Part of a small language model's weights: 12 layers, width 192.
MLP neurons of a small language model. Each row is named by its layer, matrix (gate and up: input weights) and neuron, and shows model dimensions 0-191. Each number is 500 + 40 x the weight over its row's rms, rounded and kept within 0 to 999. Numbers have three digits each. A neuron's up and down rows have the sign that makes its largest values positive.
A block is one neuron, or neurons of one layer that tend to fire together. After each block is what it responds to, as a language model described it from the Wikipedia text at the highest values.

L3.gate53:553480482545479550519519486591467533539499487537472511609489480465485445517443492492580502523427421481491458477495554443535472435588496500519509511465442488445544487444524488532522536474569466520474429448497437452540532475524508492507502481459458509454499519488463452503504585484495551482536491469518558486483516455541447542449518443540484487491504482488545496541531564407452545519483553564461502497532528544524456576476593481494412498499491458538479454509435479570495484485490486515413516447439477510446508529541502482476511521546437502509507507513584431565475552588487527524
L3.up53:531519485543530584478496457557568513469511523468431445510571501429507493419479574508560522510417475485454476572530460456524437542519463497513507483483443455490547460498506540547484520518503420514463446439499426491559522442438522528480444483469472499472551507514491462528493550405549476469518452523568534458496521525538473599494520497466600548472461478480606533454444495485439565552447545465460504495472464547502517572485511498496461452481527402505505479492468440482499523484404515526498559463486479515508451488535531488475502517498451433530490484461539521494494531452487468487
L3.gate128:493495502506463488615489538514481416448459449519454499400457482527442506473429555480546526504489499455465563515525493514515451505545541541504454532500508463499535469594464498463420620414528509516464529420506579509509503467507511526528525481448514530498532469461500541521529433540522518510512499487508547509517502491502485479457549457590542512540535518521543502495493452565516548538530450463452491554560535465482521528517503470426554552489442508459441477552467472527514463555467470533528466500504541492493510543535493468462487488457462357548424473508574523483515459530484432523
L3.up128:433465507556508612504457516470538467550508487474514558482575554583544497555461553540532560498528543436474455497512506580520460550556488505507484504553416530433539510471508502507458524494558462549477481540464462491499465466522527459462543498491386436466481482489492461513460488505413453509456441532552517494515478502458491527475553485594459491556600511445514550525522524479567515567453534484462463481454464465517554495531544464447526524445496429491497468561504563415522462481417533538461497482458506511497528532542456465530437527475486523467503484486521526527528462489485522560
L3.gate141:491479512495432525472537454580512459495455501435457530557596512440528503537495628552517450524492513502546465522481466534527422508462495507521531549432524473491555468525492504533490491465493497465494429453481503453490505506472506473502529446504601524509444477540559497593441598531530520497554534477472545504541475619502491423532516528414515500545545512491505522549461548482550475503528527472571561522497474525552488544492563478552495505491497532492494547543518512445530508543496426448504483505473472473519539452501438526473601539503528536525486501400542494486500516538505548428
L3.up141:460501537543507556512542467517474475461501487448513499538520506443472498493494447594435497558492547504475444512444487509530543492381486493547464517495445534523555512490535509547416457469496548486470503522498539466516512480568486490559513589540520481488485523563561501549520506514569528492524495458516574493570506474556468444508464497519609502529562449500486532531551545478488480538473544474544546467480413592545455547476547478484489474496407536492537508500452544450556465463485502520492508539480399521482498420479474518446483505527546502473466387503540515509571570538527535469
L3.gate185:506452482463417502595540501477576541482532440450457485579514512504500423466505595454584517486530526595508470505555541484471433495486539428463522563443478445518471471494518555475514473526499447500517465487501445578585502498519491534513456480486489442554493477527475528492543458490585519478513538495449574467485522497466519502494454498458478534527498493438525504469514465510489482467399469430436549494501505456545493523429509482516502482556521529583530553597479483450531454486492475526503491455538504532507524392510461475461460582523502451496544469452496501507478548491457563540
L3.up185:473488432444481523507506542457542457569432443438539499529517467493570470476475572550509464458410559486555567520480509420466487449517509478539463532468458522451478545502493572521498517475482495469550509486550504568559482491451491458524519525528522496532550612457440484481457458523490433502550482522494575551478529485516461482488488514544469503577519456466507568501447515370489475473424465488507443475448465519524505544431550514530513466526495472530506550555515465506540509506507510522450463483558495505461535440496505558464513522589493421462516493465527484541512566482511609509
Description: Suffix tokens that complete a split word, mainly -al and -ed, as in politic-al, position-ed, internation-al, appoint-ed.

L5.gate96:473514450520488551530491495496516432488509464565450475528473485456544427446440559481524529545478463476487479536601488504526520515521470495426457511494492474561528470530444515518501470498531515532514522433534545535424418477511469584516552457525435461422469440458463439437469461570530559495533487455547500534452442499535512527483449542519475501490478504462560470498515517533559482444454513470486576511439476486564458482448397511508443494475510568551496506520518499485568514462525539516536492526514518515504524444477445503526418439471548455420437464444530545532467506433472439449
L5.up96:474618517500473506465494425466497472498476478491444493477517510466480460514506478498541453539426543438461537537434442494518524510462520493480482493499492405566587550514512481565515526536533529539463484497490550543488462538462543529502462463496508494402432450526591476500537427447495505558528473477424529551472537498497495537435518514499518492511534581478521487545513522494469492419447473495577468531464457464496545501399488569493453552526507500487530523473504518422518494473520559469475466541433565505431530455538478547496434478529487432506452425510551526504416448458491469498
L5.gate224:510502529541496534543471520529503442417502530528548409525478560565500486528468496537543499508465498457513497488498521491484599478514488517532453601486523597529505520521572521501494541397499527540573496541563519499577497527456523508511509520488447505503578479424543466524506509459539486515495496483551505468448482454522496490507461553510441600589558461459524511500498514448480499422438508484474460497511569460473497482466535515498462516453500546437514482423495579525412499477535448494549463493543468469496510465429521530545525462534489471419509408518420556533489564535479478487
L5.up224:536434559509460549446514546491568474522538418477550499527454534491522465480432467476515549489517515463546457497506574475552512467567561487498482513522417556522488563506514457498472463452553536521407544472518427491432437530551426550468466513579569514486479581537575548491503525449493469565474560497462563545488519502523501528520454547535479517506462465489485515476509479534578547463489513465511503521447543514470463472511511506473451496518506486519545537533489463417439514450470539453543520458476486520419554579535490411545581517540489496507512499495477575450474496481445511457
L5.gate225:500454510493545518518436477435525407435466513485523564547536506457479443517431519478523468400391551450512543486481479506485468557510564539525421505502532499516571476480467467510500450557482544459457473470514529512506440501481492479499502481518489538519460539464503489435437520509546609494579521542505506451543520505494525506513496472426479570426488455450524517597539444485529546487413532505527549501460468495450488538547496480421504493528450539535475493550512553458584511439531483576512500541491427423513546475535517509464525543505514470503488468421479513471501483459478563476
L5.up225:453516491538579500411459438484533456450505531505523490560470489482485415515439523504470472456498547477556452488427456510478513572495581475448472486420507534489511481492467451573483536486524499524502518498526546571415406499527491541511516476516494518479549549522471494495459525477448508400501500493543571436526488508485504488503381470467481539482518508434484517507559462473424497488481500504513502607524481511416509483491563525506452500464472491501477537528535530429486519531533487476553513516562467471521489536519514462450392542568567528451543422482521500451525501455501569554
L5.gate435:502499484475524482489463559549499473427574563460474504479518436511450487546529488437587510472488469465541436456486506476475443530475444464513485482524542463486517459532419500456544578425505578498476510514492566514542497510542469490569490521521533503476531484477533501492530519543479440538509487493562528469462517472495530540498487493542473433529536503481536523546586530416563549431508520571530512547506505521499477477517497503446477455436500549531537506517556459502465524586371556583566539519448469448421545419445515502594522501490463469454517538465517548504500481451512476533
L5.up435:478481489515486516563559474608548550476553572491495473484466557420500514530446445530536563546475517502439527384435491508490509562516477571467409495552489470509509411546530542500499494474500463403513585493564500481465521499462529513490478565470490506477532438497533478481528514535448458591496540534523514487543543527476521488448545498535488542510441478548497500572521497502528490474494413522495426464453598488562511479481517442517535522490524493496580452530468526481464547570459514531536538461472444441505463469500429549448453431471512476538495471490499513477547469504505517503
Description: Final one- or two-letter pieces that complete a word split into subword tokens, most often the y of -ly adverbs or assembly and the e of words like initiative or state.

L5.gate3:465500497499509535499453557496580427539460499528523574447512474427416512524457447523518484562499564440463512485550496610464529483527525503525479487447482540528501526517476437473513557508528444496559508531602455496513480459525470456512456456532544562543484495392513472572581533535495526449469519501391484520509525557556436518482518454500524506512532449511518546577511541543469478534469497622496449494513565530537481556464526525561519472482461475461561475525490515472570474494519471491460491536457450517572482521534487471529522507515538551459514455569483549544507537481474504481
L5.up3:522541523556456489450569447498413549459537495514479429548499446508521462500436552547487489456478493486520481478566493579499537444440501444540569493565482579497549420495454403474425482535524511488453514464470518437456483518507466557578462469492463574498533496484492492540501540454527449516586460526492573403453485488545485516530518530465504476486469541613491421456490551506492474519521505458431562492481496534581562493490529538440495474449517469462457480514506452474494472478498528474580484465535525534499503497467473538521517480519504544504510518505464423479569457480484444502
L5.gate59:509531446466480495432483527569531528528494469545512532518499492525492473462445502472456543592563500530423557493477449507491500484498518403471459459512449557419513515520509491507456559480541510569511446478525490548514419509458462488500453467492551513547543444471481493517574485493560481472493525467540513467539474513488423498533512549504521520494549469492523495456487577592518519519372505539465415472526516503530458488497490522505494463523537452474469498494484464461528487483505492471517413411477437502491581473467573543537540580618460573512534531470509533573494479540479553534
L5.up59:491472504486497440462530498480510426480545537530492503564495536492517548464528509483552465512531532496464492509587513455445445516473472453493445569445445492513486471456413475395524551498592537538495483485482478513579497519541450563494419452457511502488522496479508434527474560482483472537486467444453544543579447455552584510475471461547514458477510468530457488495548424559496523579534479535489509532481492461499547527554564491567512459488440516515430527466526504528521492526544486460432557456477518558469509494538503465559498496552483427571477510498472514447511578529459464400
L5.gate382:465525512517421506500561519488461498520487496527485567489495621521446528505512556521479433560466532503504485521557523516531510560453421443475444508429543516484542480559483503553510565463491471500377470483554483548461456450488587588437490460536480517527536520489579523533533517467503447498582467527493502540490531478519513493533480516531530449527551482545468436491456519495425480524553513559577511550438484528410498494484491544517441484512638541542504509454462474527530495566495493526503575441478466513484523476501474516497508509508526494507532508554564485515484582463473500469
L5.up382:520503531473514483525543448443538514438461513407438513568492457584402545497523547438513506552538485559490491544495464501537500515380429504527503469445472505512544535498492536476562491455450492475523465470484446455529483478505550466451528477454536528484517532444540498574448512504512463477559519545471498513447413484579516550522436461515602472509529533460456453495474580504487512528592523512468530547459540554549550472483540519541531526499477491508497601543509498529540454485436534434455458520459424479509556473524485485507493447455563520463499451488469468488480504504466549521
L5.gate427:501482496470476454479513492528454448481464490479504524447496458530472475476435454588472506476560490534494434546519534484522437518438427467507393506495501549478517481506443503487503511474493499475485561390505486504488413507473495458470512549462484600492504556476497430483580570461536489498420568525512541524516601497584439505533533481483489448493509540492481492456475485485525499449495466543552522465524497480518560572498435497379536507499530503499536519532526469483520466582483475472418516513427520523548458498596514473516466476431571486493492506546507573491459452532512468456
L5.up427:481490568569552485540478547510500512507472512500508593428472460566459477439526516466474527499543567556557581441551494506496533503473535518472579548415524501505501487516411492497457543523486432511464537422450450515540566461472445566428460552489548507533496465492511488511468560531477505443479543558479511459509476528478518585545534448508526472467463520498494533474417518526480500493514471561551517438523514415527490497544458499462510529474467482441480528563568497424485468546498473520497503475507451562548520457556530490489486521545472506482428523519451503427425521598473534467
Description: Final suffix pieces that complete a split verb, mostly -ed, also the g of -ing and -e/-es, as in conduct-ed, operatin-g, operat-e.

L8.gate427:510543565462536469514496576541556478570525531475456538571545486445543507456458534413513524527473515488474531502458466516502533454492552562590466495498516457498530492461521442503546476515531479540452527464500503504552531521558533552455446531440488449508534498421476515449509490527512610452588439468454468506486555477516542568482417538514547468496570459467532556522488532541492507461494513579587546517456509470525522498524482507501507564518497524512499561504431565535572547447523547463449562488504512431510560461476514502538474488466541554491457502494501526494550435520400488508
L8.up427:468481552509577513530486467544456476493527502525489558504490553482520500504524536527506564475477544550487462535515543419493515458518549512448483443533472511498438464440482419483539497401482484501505471450491568493445518490473530491578447566641512544453600517427442510507507521482506572478578538444504432476492508461562549553486542526467519485476439562536562490430519434469503492572482528517487495448509470513556498520531472521566528525491569525449473520497527483526470493473405528523506449534553500484475509497508470449450462588476466515465472472528510466462530456543549490546
Description: Short word-piece tokens that complete a common word split into fragments, such as "on" after "-ti" (Reception, functions), "er" in over and power, and "e" in team.

L8.gate78:512552487546480571587587470453509469439501515472495485478539497465505488473498560482486538484471522545518528553438421471475497543492505564463478453479453503504462495461563510585492544546509477403489534498572443458525552492487506516551429468503506462578500464498543467489507470478513568509476500505520486482447479506413486369550437467483530476428522512561443531507492504481533467543463506486504524537497478497472534510462562515469461540471540474495518507515494476579562461527527605445532495583500477565435451527457420522469487552514489498566515524424515539501546474560515484558
L8.up78:493505426472463559511497432435472485467474542542466530511483521466510505498519525492510515488532544497539537498436413483510460532467491521460481488466508449454428520468478543549466502486568468485527521520547383465465486400470464501520465474557511479542565542508471515486476475424449494539494536458552503422484544449441469431499449494539548448464487488507512463429544485467546474542469501492515536513552473530457477528477612508438401570518471500547506471479495444531576469513515551478616571507502419518543469509490473480505558489512431485569482516534556544501532539529498455519
Description: Short vowel-led pieces split inside a word, mostly after its first letters and often in names or places, such as M-ar-yland, Kent-u-cky, Wis-consin.

L8.gate312:454504521446496519502487552459501401455550464562534523460438519436467516492529513493502483579544570456507417506487446466481432465584497457527524577469471487475512449501523507458480577519474463482473450526519490476492425457534496484533538509496527535495500533481507521563406557489510471508487571549407491504574479502512463523508435475551469537471509462478506474556537528523573491456528567540434529485487490510548512526521473522507414541496472487445541451464572549511508495544467438424549533542493447499480500487455555516499507479598493518454592454444559490521497452551466480546
L8.up312:527490477428562529573485455491489418507548530489418483502520541524518437421410469470408548541515527514517461469614468495517438526490510503454438470504558505509476494576502434475476481517447414474474466474542531491442441503503478564562546455511570490516519530452443510572460564496501444506472494604461485514599481483525426498474445464470506540444542496492568494511542515435464468501480527487546504576518488475594458466450530476464498480500460490463458520493509456563522535533553487490488492513511480517519465495481517509510497528540457530479502471569508475454569461451528503490
Description: Final word-piece that completes a past or present verb form split across tokens, mostly -ed, as in struggl-ed, sough-t, go-es, beg-an.

L3.gate158:447512499521512532478538407491552486490465531546493466458466545497529542580495531499527484501512516486522528456446467469507453493522462495504533502521522555537498502526483474500528497478545541532456563520520548552541473545530470550559528428571446533528545533427516452544410450502500568511564474499529465513488468454497498451435506547430584490454524450441532567528541494486490478501539467444423517532492566428543488490427537553488477500549550423509502452505515546461525482438540484559514521458566549484467560472569507502511614535415521488470550539500445455530538486533532429529
L3.up158:518510546493494420532473521498473445425501525527513460431522448480430460502443451512450465494443566515496527461474452478521573507504474510572500529540537470476468418502491582456505559484488489546563515518530500546469450490452539478531480491516582486494530487531503496509506546515570535484469421561477590524513496520524482509506526553435447520582519449522521503531498484447448496452553441498510434473512526588419486542523566485562440499482575560514485478550515440552542509504502444472536578536492454563502475552463515458491533511548534445508414488498479531402479509500448473507
L3.gate220:540550499444511510584444559516496504517492550502426527522523523535515525531465442516445524505481509462500463478486550553474430503510477530489471478510489477489637534428504493429511563501417545507457462505448543432537511508504496494465418519538502423518537469464474408511476554474511462514438491486527538469472507568523484439519491518549558503504558432485495517420500490475516537491547467444455566470538503403494571492527445462505500510564437497468519462448468558536519536455535468513465557531455497538512541520541484548529499418513464488534557453522468471546554529514399493542
L3.up220:565455510498470507529527520469547479433480540436517476534456533564493518567467484482505502569506479475465472547538496520530439460464549515488574538463493468553494478484512516482496436404469410537471441468492493512505501459496480484485488478555488515498499481516545547567523512527503494458539461614541582544487535529502446526458510498447491529498485501532518517477475503542430520434558507476484460436475468553476526531464468520502572531509551520418573406445526489477480485440557459497590613411510552484469486532523518556493497490453570500553530443459468595502535520490456481524
L3.gate389:589503482505481529541531483559532441499546559473537524527537509526565484587455491504509520521420373513485477485463533458545408509410544532512453483538523503478559518430534507496468537507454528512496515411479572458587514505503500527460443511542499517420457562493476497491464477519476593430493494492504492540485447521505499502503542527521459513555547493512599500543533539509553468421544456471441480505460459467481474463507433533520497491510516523515499549471536512515508517541465517428568542436527425488467519458534500527473531569528467505582442482470477437457529487514490431503
L3.up389:541505493510546525538546492461504497475462474538542582466540467428455555500468485545491553477490403539500490531491588560471473530424444478494516514513463529489581556539474452523471555499465527567514563527509566526487539491559521517537461460550511508495432528469503485632469541570438532403540441523495468474463492563517455499534486555549457527440507497486542418545513465510460545476459536554482519539559591484484494476529477429482504506490549543493477537509431509512514539524528529507534511481526535448452541518466436541480505515468551504511566512576504573496452485450497475480
L3.gate452:529541454452545513555491532451539467464548513569513562552458398462535493498525461510511477522401551540492478462471469459502464471484490498569531524536439547516530538500494531441512553522542542526583522425489525477543440502449557521501487548508529470448506462473584490524524567548485542482486510515506465491481556543462457495542523458524471497472431519490536442495573425482435517546551603516541480515487492522508502503470427486566528512507562504468455459554470458427510506425478488522457529514448509570568498458597585512430482561506486468480541552483519484480475507467491526530
L3.up452:509508552451532549509469465453556481454562456508510568537461460433535425591490548544471468456473569558450474500472575508509475460493471475521468502543506533454550529463425542505434546501561539466562530408517522508470540543507539553453453452488499456512488482472533462522557504511500558524538477478564507462545482532503507445517512438476525509515496517469517459468463535503462565486555521501486428447529553549496471472465456464504538517521469567509485448570461450503463418444456534569423483487510582508529507488569533522494523520445491471523564558525505539430510466531509598491
Description: Short word pieces that finish a word split into small fragments, such as y in ability/city, on in competition/exception, e in website/taste.

L3.gate113:435536492478509563501479518510500512507522494529485463523540499481516494475499445496460419489477449411541441518462553493583551449492501507520477494482419445503518567508498531594494532524558541494523514536420483510441450557512547520539502541568483508459483502553525456473497448507450536498586527516536488528456502425455505451529558508517462612470531598480523504530459585556503527483468541507575513523484484445506488519403602514573513500538512502492562466545497547428545496537542479508488536471518531494493480529488489570512583510564522480463464513447556513472436469486500440497
L3.up113:531467505465521424512491493562503509511480452401498476547514508468519514524557521484559560480476413496568440537475495511506467471588566507506489470483472522559501473563452487510490479582549526461497556494490441439584531531448538518529489449522546507538475433571470488475524531550572448484538600532537539610508537451547527525466446557503476454488467539472503504457502489478425470496501460493522455476511472498461541525463490554464437501425543478531488542627461558517483470453480532529466518496493526568466538483485424499515533439518474504463541447484435502487504491503555487472
L3.gate207:473568505453432569467498468409477479424520534481504473523476507533508538549517556472497493441477506583510514487571484499541545449509479517564438532482580497457480465447534509473474507500488503492549477555479558472493430505495490497498493526489475552511520546477488445468459561464503459541550546526454539493449437457500470559630516482459446522562506492526507516497504479459510483458544538493437497510529557460501525488419574522464493514490515412410497437455503440514467526455543544504537448477520433416510514502543460523456426540526538535415547472502456492494528580571532494505
L3.up207:454568494549482535591482490518405503521503460496535509470487587459518484497457518493494484507545526499502408546525478538536489472489470591461492484465495465551456535553516500465516493474442467488545494487478458526527506461501565549545569522519470498517455509549512466506462492527486509514564550501506487521506509493517479521481470418479481542513574599553487514477538493483495549455450494434495519508461478593548523469513507592586476502446569475480467516468565569517602552548485491478579544512532503488491465526510455522514529545388503419494488503412435502509553501473540408536
L3.gate252:533545482441493506525525577459463528435431524541546503461516523466484494490509504539508443542477517530499432421557575529542514468488543569545462501574538513474430498467504495446474570504470537491482499491523504518466490552461524492519424440493467496497490496472473510396427546555452452475425495504464481472467547456507490513485517532465519558556485510447521546512563430520425437483460525526451515431554536464448479512522482559575517514476403478439535567475553542440434556519515456591467505502497460517486460506484521501486520461466535473448464499587484452481440476520473487558
L3.up252:487589509466505410486512448512518477453455470534517517511473493461587420596481562503483456478498579416473445525510492513511483441526490546496497576498495459462511440483514568467469520505470548507502542490538579478510477513494542487502563502498494528484472474527548559512491475544516459500490478503460460486488514505509522562488499563576492520484447495498438530488589423434510511472499508431512479564500548431447461460552486563549438591545502588453547550516513502494425456536513486527589481501595462506492545512502513465487535521563455549531523544498553499468444452475487493563
L3.gate420:478535536413546484520530444455529439553507570474459489451473461525492464574515458494461496489531451551523527525530593547533507441454493611568582501437523491569478474500499504571452561464577512474551549525501541522554462483500546477504496507553451479509486391426554519533466493551466512432492487453476455523474482560485549524445449441494504518508513499529455507533531489427473530470478520526472517457476533534504513481494492520491523553504461538479566461521469564530539545462480517447558545500537561465564478440542423459494534485485542472454521531460518461533459522544582528505
L3.up420:535511453465569386544429480459502443538516563527553500516437476479485498471544530473569473486508460558510489496527564460502486504458473574536565537481516505456498479499469544490451472457479512516472499485429449507552451429456412487548480515459461543470540514502574502601450484495470441474472511522495551471482483575488516566565463442506531514514470494489451522496519500465402531500532588510524467492477490408460437532493475532501527533521490458437568514488504505431489543554563446533515537524537489470538549559546472565502524532540540464506538516438452412516473531523471496530
Description: Single-letter word-piece tokens inside split words, mostly "e" after "tr", "gr", "cr", "str", as in tr-e-asure, gr-e-atest, cr-e-ated, plus other letters such as writ-t-en, Ap-r-il.

L5.gate53:478507545510414504536605552565548524570486485469462511432520466477530468542416558463532503504530456531445526516467470522438505465544482499406431482408554539487506480476576570489583501536516485503517474522520533518489493479513543493491495488539421444494426558406458457484467478467571524559422484474492477555523446462470508488514545542468525490539569547496456478535460579507492474562525583527465535564538477496521472488432500471428529492455533475606538469474501521444520473533547475569473485474497480455497478495513525490491485529483519522518518471494496520475550491481525439450
L5.up53:481520486489516522528471484479465478513539563511503441584425529442500564499549507428459491451433566540543548473446535485478502498521479472504514486447499543473470508518564505552517469491449489487407534432539382483463587505551500541499482499482557468546551478566490589481498476486401499487465499518411564503501509514501494577480478539420506447513534438470491445465550545514481483408482487469517465470506528458499527515482483495464537461536530523470509458487521418466498466489476573507407430405567442496506546504511529505561501514492520496550519548517535475543500489442534534497
L5.gate120:481485504475492451493450576524425509497546467523515502539478501554492535460471535437485487503483519544458571460531547461513500511521504517492489512477559464498456467488504418467534551500474550504516478445606476545464457388417513538569480439581515505504424474590485441487513497534444462514537516445575483533460530482561375448474519512544452499462517540453480442493510440460523572470595505497477527506463557473540545513490496547465562501504513495471510423526443462503525468514469469510478491495519543488491506528580519475472527546446521419496462470519485517487527427487419533479
L5.up120:463557545488601496515567507549554454495495521464506416613529549578484493416520525451516531444453488598566541534483504514429494510522479486472514484501520449528494508449495495524489561523488491485475503531452483585378490462518515534524433446425455490542466466485563421503489528526488549511501501572472548541529485463465515552490545568524500482468461551490423492505456526559462545528506498460506518481477520466488455497522580562442476451540498514464457501520521503558493495489414441517491524470539531534569435491507508481556535551405509494498543503456448505469492522515491492510
L5.gate267:516570454469481480487577594485573471499513534487432526521477508482521523495496444515493548453454456552536453503542517522538468490501465465520479464468471476509524477550467545538497563487444520442531517460538494485473553411552546443492529527572529498526518538470552487479512560549569503526516561527553509458529481467492487449455526496531492480532535481514481511420444583517470550471488494467487577506411445430490492500452516491535529506558529534536418426526455565502505560525495508465527541501479512577521490530455468483577484471420551520463579532475528592522390484553496517522
L5.up267:492429545471535449461533514555486486444518483565491540418534482411545508470465481487474500478470535509494439403491502483454557521464455589533464519464484534554504452478494435542591468521488485489494459495514471539484524519445493472525407511403484408547518519471555402442468466530454476499517473464512520522513523499476458434506446573509503522429557526508491539507531545547492540539496452503472560490517451514471394559517471479523503508490508556534409501515422485522556528535513567506441465540494524484487460500462483515502474558483472556542534457540454489515490416543468482469
L5.gate477:434539558543505517550543482465486507552512561508472435473477522494488470565472560485484453485517476525476465474468489531558482456465489485525479497571532469416491430466461479436558480471566501542477484463532540488490438465509562505573499535553502575535486479466490495521443557598543453491446514543516531487539487480555499471424522544473531457506512446485484465460548539557471477473500474493491419480465566470546556544501498473515519527467546492544572447538478594496477439462504477516494548515573485422562602516473555566513481529428561482496480453509602473505461522476519504538
L5.up477:453495465496509482510402500539449452505435462481545488464463529446477479474480549413538493476482537429472488541584513513561533523486506470431514469488501450466485460530502489462566453474524507454553486478480530461502501485508477543452487455503567555527531529504470466450469581555485545528474514510411547539590443428470532438459515535498449470499492459528548547475496567553448522506500505432517541476488502447524407471507548455515537484476511577474544445543493466524436534500478468585481503398587477595493497560533546547512482456453504456489524484530479455533479444487522513497
Description: Fires on a word-piece inside a split common word, usually the "e" after "y" in year/yellow, also He, three, yield, This.